config.yaml
num_attention_heads: 2
num_key_value_heads: 2
vocab_size: 4096
norm: "layernorm"
norm_place: "pre"
norm_eps: 1e-05
attn_scale: 0.102
learning_rate: 0.00621
schedule: "wsd"
decay_fraction: 0.927
decay_shape: "pow"
batch_tokens: [16384, 32768, 65536]
dataset: "wikipedia_en"
MLP neurons of a small language model. Each row is named by its layer, matrix (up: input weights) and neuron, and shows model dimensions 0-95. Each number is 200 + 40 x the weight over its row's rms, rounded and kept within 0 to 999.
After each neuron's rows, "fires on" lists the tokens most often at its 100 highest values on Wikipedia text that the model never trained on.

L4.up636,167,160,213,295,175,186,190,115,227,124,172,234,241,215,193,233,197,278,167,190,247,228,242,236,158,259,179,203,157,118,207,175,215,173,221,283,191,192,239,267,239,207,113,191,226,171,239,163,178,207,203,246,248,194,218,242,236,213,216,186,185,188,222,198,158,176,240,225,208,200,166,193,147,237,245,196,160,148,190,132,190,159,146,142,198,221,130,195,170,181,221,263,212,93,168,206
fires on: "\n", ":", " v"

L5.up645,223,243,170,231,255,211,211,210,214,187,233,195,264,133,238,184,170,195,234,171,196,128,172,151,181,208,227,221,225,170,275,152,207,228,198,230,251,194,272,177,276,228,225,239,161,234,242,204,189,164,244,238,210,218,216,245,150,157,169,190,182,127,213,302,332,171,241,237,183,256,203,194,157,230,160,213,152,233,206,145,236,177,192,238,267,244,239,142,233,157,263,195,233,110,198,197
fires on: " sh", "n", "N", "an", " N", " fun"

L4.up625,283,152,227,230,243,193,208,158,220,181,269,176,232,178,196,258,182,212,210,236,131,221,229,133,232,214,163,234,260,177,216,242,171,210,245,194,258,188,222,181,262,221,143,267,98,143,242,170,223,235,258,163,209,192,186,162,201,206,213,232,211,189,220,236,198,210,243,159,208,207,160,170,163,169,204,208,242,301,215,154,164,229,225,237,222,211,188,189,185,228,151,142,172,198,126,183
fires on: "-", "ang", " a", "ing", "in"

L5.up604,187,294,157,179,210,180,253,249,325,232,182,239,183,284,219,238,267,160,172,161,199,187,148,207,158,184,228,130,211,243,266,107,188,197,225,225,206,188,215,263,153,200,120,168,162,142,97,174,186,205,99,202,180,202,259,164,190,208,179,196,247,164,200,171,189,198,206,208,210,146,243,258,209,187,153,276,171,202,225,208,220,153,286,250,190,200,188,149,160,237,277,195,279,121,140,146
fires on: "le", "er", "et", "e", "mit", "===\n\n"

L5.up379,145,210,175,172,264,193,215,245,211,239,296,186,222,140,215,175,236,172,202,181,293,236,243,248,286,208,153,218,164,260,222,213,175,239,219,229,175,151,230,174,164,214,236,229,211,127,154,189,216,255,234,201,202,210,225,189,214,176,230,137,198,234,177,217,218,194,272,163,165,211,227,189,185,297,227,208,203,261,136,242,113,179,175,132,150,234,216,244,224,212,168,151,169,166,159,251
fires on: " |", " of", " M", " the", " from", "ac"

L4.up619,201,158,129,210,222,256,193,188,143,183,149,216,249,116,172,197,194,202,195,212,176,149,199,164,215,77,269,199,219,135,273,243,130,201,161,176,239,226,199,261,252,225,230,189,186,257,265,149,239,229,243,148,176,218,214,205,150,117,221,242,84,200,249,142,166,243,278,140,117,232,244,213,183,231,173,199,187,213,130,206,221,245,155,187,174,214,206,211,225,293,270,255,169,222,205,120
fires on: " ar", "s", "5", "th", "9", "4"

L4.up693,193,254,212,175,214,179,190,164,232,189,293,180,213,259,205,177,230,181,137,212,135,262,214,174,163,184,202,168,209,238,219,191,191,169,194,162,285,261,159,255,183,142,210,159,236,208,195,177,193,162,207,198,142,198,227,193,221,220,148,173,211,234,244,262,124,202,255,238,198,185,126,112,286,235,155,199,190,198,138,230,164,210,134,218,153,223,187,243,226,123,172,251,205,208,217,224
fires on: ",", " P", " part", ".", " B"

L4.up216,216,291,129,240,239,187,198,178,232,235,202,213,208,255,162,161,132,140,187,258,262,200,195,174,259,237,183,213,197,160,264,127,255,198,228,178,212,210,252,254,176,172,210,180,274,193,216,167,236,247,200,178,213,193,172,214,225,235,217,187,219,245,193,239,158,231,137,226,164,129,167,106,223,260,245,246,212,90,185,128,209,162,204,205,213,116,113,221,207,182,212,228,222,214,202,260
fires on: " |", "at", " and", "ru", "ph"

L4.up688,187,240,157,126,241,186,184,223,236,235,216,195,286,206,177,206,196,224,135,171,163,264,152,232,152,172,176,231,183,126,176,194,187,292,245,226,167,161,128,196,176,189,203,80,248,223,153,184,167,237,224,148,195,233,196,205,210,227,204,155,216,221,252,188,212,239,229,161,154,182,114,148,172,229,196,224,159,243,191,221,233,231,242,213,248,192,169,250,215,204,153,268,227,208,286,158
fires on: ",", "al"

L5.up44,194,154,160,221,169,301,221,260,190,226,183,201,213,182,170,163,198,210,241,204,221,183,198,196,293,235,159,199,200,203,219,196,182,234,136,161,230,139,221,215,194,197,187,277,172,309,181,207,210,181,120,242,175,137,194,239,183,118,248,173,150,237,273,211,247,190,277,171,198,199,189,196,233,275,218,211,243,176,229,184,233,176,188,113,298,226,201,226,152,203,159,246,208,159,178,117
fires on: "9", "8", "aw", "s", "7"

L5.up683,211,249,173,200,254,204,222,226,190,261,167,227,191,143,246,150,242,179,269,194,240,245,165,212,217,171,240,129,229,146,169,245,178,230,236,197,211,208,243,207,126,178,113,241,275,188,131,186,166,212,191,180,170,228,214,239,199,153,141,266,249,184,159,171,139,207,216,162,185,217,214,278,185,99,187,134,145,249,211,256,178,106,195,144,168,179,139,172,255,151,187,220,207,180,115,147
fires on: " (", " re", "re", "d", "le", "ad"

L5.up542,169,227,205,255,127,126,206,198,304,224,226,167,196,197,213,185,88,128,234,226,211,188,191,188,179,213,249,201,246,220,234,169,185,244,181,153,259,222,214,217,165,228,138,101,108,143,196,155,228,230,198,237,190,161,157,209,157,193,253,216,166,184,231,189,158,303,148,182,243,189,147,145,232,253,208,250,208,164,144,213,213,252,216,234,175,262,181,241,145,198,204,160,213,211,220,236
fires on: " |", "',", " and", " |\n", "\n", "'\n"

L4.up423,189,234,204,194,198,165,175,148,154,289,144,170,198,127,237,207,235,197,227,265,229,159,185,149,189,228,208,167,242,224,258,220,210,256,216,217,199,243,184,258,235,132,220,264,265,130,234,191,152,145,234,204,144,206,175,187,196,171,150,200,235,162,183,160,240,282,177,168,184,172,249,200,216,155,241,116,174,177,230,143,98,253,135,204,235,290,168,215,238,227,212,159,124,167,178,227
fires on: ",", " and", "ous", "),", "os", " port"

L4.up539,192,148,221,217,218,201,261,249,202,172,211,216,172,221,198,144,165,211,194,101,152,124,237,238,188,225,178,216,233,208,194,191,201,193,240,156,207,219,210,250,182,214,147,244,188,138,258,220,72,220,196,195,178,283,179,178,192,169,198,169,176,88,209,269,190,197,265,197,205,218,297,202,226,177,169,161,130,163,182,180,143,176,171,251,220,127,171,241,250,194,167,202,328,214,244,204
fires on: " l", "ro", "ul", "pl"

L5.up259,295,180,154,247,199,201,207,272,256,224,162,288,200,194,134,244,207,263,168,204,222,214,139,203,197,128,260,243,158,253,243,187,225,189,256,192,217,195,238,227,161,243,202,211,174,214,157,200,232,222,218,245,265,195,167,217,240,192,176,297,209,135,202,191,218,177,252,198,202,194,226,224,143,160,212,190,251,294,257,193,206,236,201,104,203,178,234,241,171,173,190,213,241,248,156,170
fires on: " w", " wh", "ven", "B", "W", "w"

L5.up271,276,242,222,187,219,149,184,199,210,251,269,179,244,170,213,291,191,196,184,195,167,266,279,200,176,150,228,191,202,189,252,174,199,169,175,192,179,186,279,199,204,204,159,261,247,207,211,255,141,233,174,179,199,225,210,109,180,236,233,160,121,127,102,219,182,180,200,146,199,163,271,258,156,208,290,229,183,196,232,146,138,219,202,199,199,196,219,134,244,236,221,238,218,213,93,224
fires on: "c", "inc", "op", "ac", "-", "ur"

L4.up121,166,249,116,136,150,170,174,245,214,212,166,157,224,168,212,165,213,196,149,230,191,290,160,243,243,159,152,226,222,192,175,150,297,195,74,156,191,243,203,206,232,212,188,197,151,216,264,186,162,221,145,236,224,215,184,289,162,180,216,203,197,252,212,155,155,174,200,96,166,143,181,206,126,234,167,219,199,181,220,226,221,228,267,198,177,186,112,197,163,247,252,226,236,234,127,166
fires on: "c", "p", "at", " ph", "ic", "th"

L4.up411,142,220,198,240,246,182,247,209,222,164,221,180,181,204,188,239,262,247,199,223,214,169,199,242,167,263,211,235,206,185,167,200,172,232,194,200,161,165,189,275,204,185,159,221,290,140,194,210,301,175,176,235,235,167,217,228,198,223,212,264,158,225,170,201,182,194,118,245,138,176,187,175,264,223,245,119,186,200,258,159,230,131,275,198,204,125,152,258,136,285,206,214,167,187,116,163
fires on: ",", "bor", "d", " /", "′", "p"

L4.up443,214,188,179,198,224,201,181,226,272,189,240,157,226,156,138,228,151,211,102,215,160,155,217,208,204,258,280,243,240,196,271,164,197,224,208,135,247,224,232,214,180,247,188,189,197,122,111,262,203,187,215,229,155,92,140,222,179,214,206,159,220,166,278,229,207,166,273,219,227,171,230,120,268,198,182,198,202,206,188,202,130,212,151,241,210,302,188,190,205,157,160,190,142,265,193,196
fires on: " |", " the", " and", ".", "or"

L4.up57,234,216,304,162,195,167,178,230,244,197,198,237,161,203,245,238,214,212,185,207,225,150,201,223,216,152,200,224,243,247,255,173,140,195,233,239,182,179,222,231,166,220,150,212,153,205,260,194,218,149,165,208,217,150,256,203,280,148,209,166,214,262,270,240,191,183,267,222,175,166,186,189,232,209,169,249,218,263,288,161,247,232,124,131,136,131,288,192,138,228,157,102,170,198,200,207
fires on: " w"

L5.up209,193,141,191,149,201,236,217,274,165,264,122,216,238,187,212,220,220,150,140,200,211,191,158,192,167,105,207,238,211,193,224,236,166,207,192,185,207,241,230,168,172,171,239,226,256,183,255,195,165,231,210,258,262,217,132,103,204,233,93,148,196,223,155,208,162,249,124,249,206,149,238,250,115,219,168,205,219,140,247,221,238,245,204,113,219,219,171,259,167,247,185,166,196,196,184,194
fires on: " mov", " com", " ag", "ag", ".\n\n", ".\""

L4.up148,228,178,173,142,192,192,126,212,197,221,224,173,167,243,241,187,140,188,192,217,287,267,209,152,250,215,171,190,237,168,244,158,203,190,193,263,161,227,224,203,294,226,157,285,201,167,240,263,204,143,240,250,183,269,187,143,234,170,235,204,232,168,206,202,216,224,162,180,179,234,199,186,144,178,170,195,217,329,217,124,137,141,166,226,204,171,244,208,214,200,194,232,199,172,94,179
fires on: "w", "n", " the", "na", "m", " of"

L5.up352,193,179,213,228,238,180,216,149,166,228,127,220,261,158,272,254,192,248,250,220,211,262,193,218,164,246,213,224,191,157,243,253,258,196,163,223,244,243,176,217,266,112,197,206,189,181,266,237,174,81,174,262,231,201,204,160,273,135,183,202,128,205,118,281,185,180,266,165,219,220,173,204,179,240,188,216,207,164,209,140,176,224,140,206,218,270,226,212,198,214,203,221,140,199,247,241
fires on: " |", "\n", " |\n"

L4.up493,196,165,186,200,242,160,125,275,177,227,202,224,200,138,274,205,165,173,221,109,185,194,169,209,199,180,260,167,139,243,245,184,208,212,192,307,126,238,204,210,299,155,221,173,187,190,280,162,143,231,215,199,125,289,178,162,232,194,171,181,202,117,203,205,204,185,180,164,189,155,305,223,165,246,238,165,207,237,166,208,200,240,168,189,207,189,178,238,209,191,216,186,210,161,154,224
fires on: ",", "p", "),", ":"

L5.up489,226,109,231,186,237,200,289,237,229,182,197,256,179,178,215,162,174,114,118,219,305,213,198,278,156,228,185,195,169,250,179,220,208,146,140,299,192,177,265,268,131,252,205,206,193,230,181,171,134,210,158,175,224,190,211,174,178,199,150,138,183,149,201,223,220,256,205,162,232,199,240,236,208,179,152,259,145,141,210,210,285,119,233,181,236,160,274,193,167,168,143,177,202,225,238,155
fires on: " l", "ect", "pl", "ource", "ur", "100"

L5.up169,150,231,188,253,289,193,113,174,216,199,185,205,251,254,190,189,285,235,197,206,233,264,215,160,219,138,238,212,208,184,241,320,181,172,206,190,168,191,244,289,203,169,144,132,234,210,195,187,206,172,139,168,252,191,207,174,182,205,252,171,148,204,106,191,181,234,209,156,261,181,267,123,210,239,217,280,135,255,175,159,194,198,187,260,142,182,212,190,201,209,191,238,157,231,151,175
fires on: " C", "ac", ",", "reg", "ec", "c"

L5.up695,225,191,306,209,216,173,211,242,185,208,247,221,190,235,148,221,166,210,205,215,150,237,158,203,185,254,240,166,223,144,208,206,258,166,159,190,207,228,194,219,269,198,126,265,236,202,213,236,179,189,187,199,282,217,184,189,224,204,127,270,143,149,199,200,194,176,252,264,203,114,255,217,193,169,207,185,132,206,160,233,235,172,175,190,144,190,161,200,126,97,169,204,196,139,165,195
fires on: "\n", " (", ",", " V", " v"

L4.up643,252,183,219,204,223,140,231,230,259,241,250,266,270,133,207,150,196,257,170,164,171,149,146,261,202,228,206,230,200,143,182,267,154,191,192,207,217,240,146,231,135,250,185,237,215,178,193,207,208,264,252,132,180,206,230,197,151,219,146,193,187,210,111,214,248,159,211,216,182,228,197,185,190,252,237,146,245,145,137,278,95,173,275,157,118,249,206,238,203,230,111,218,215,123,205,197
fires on: " of", "m", " rel", " personal", " rem", " private"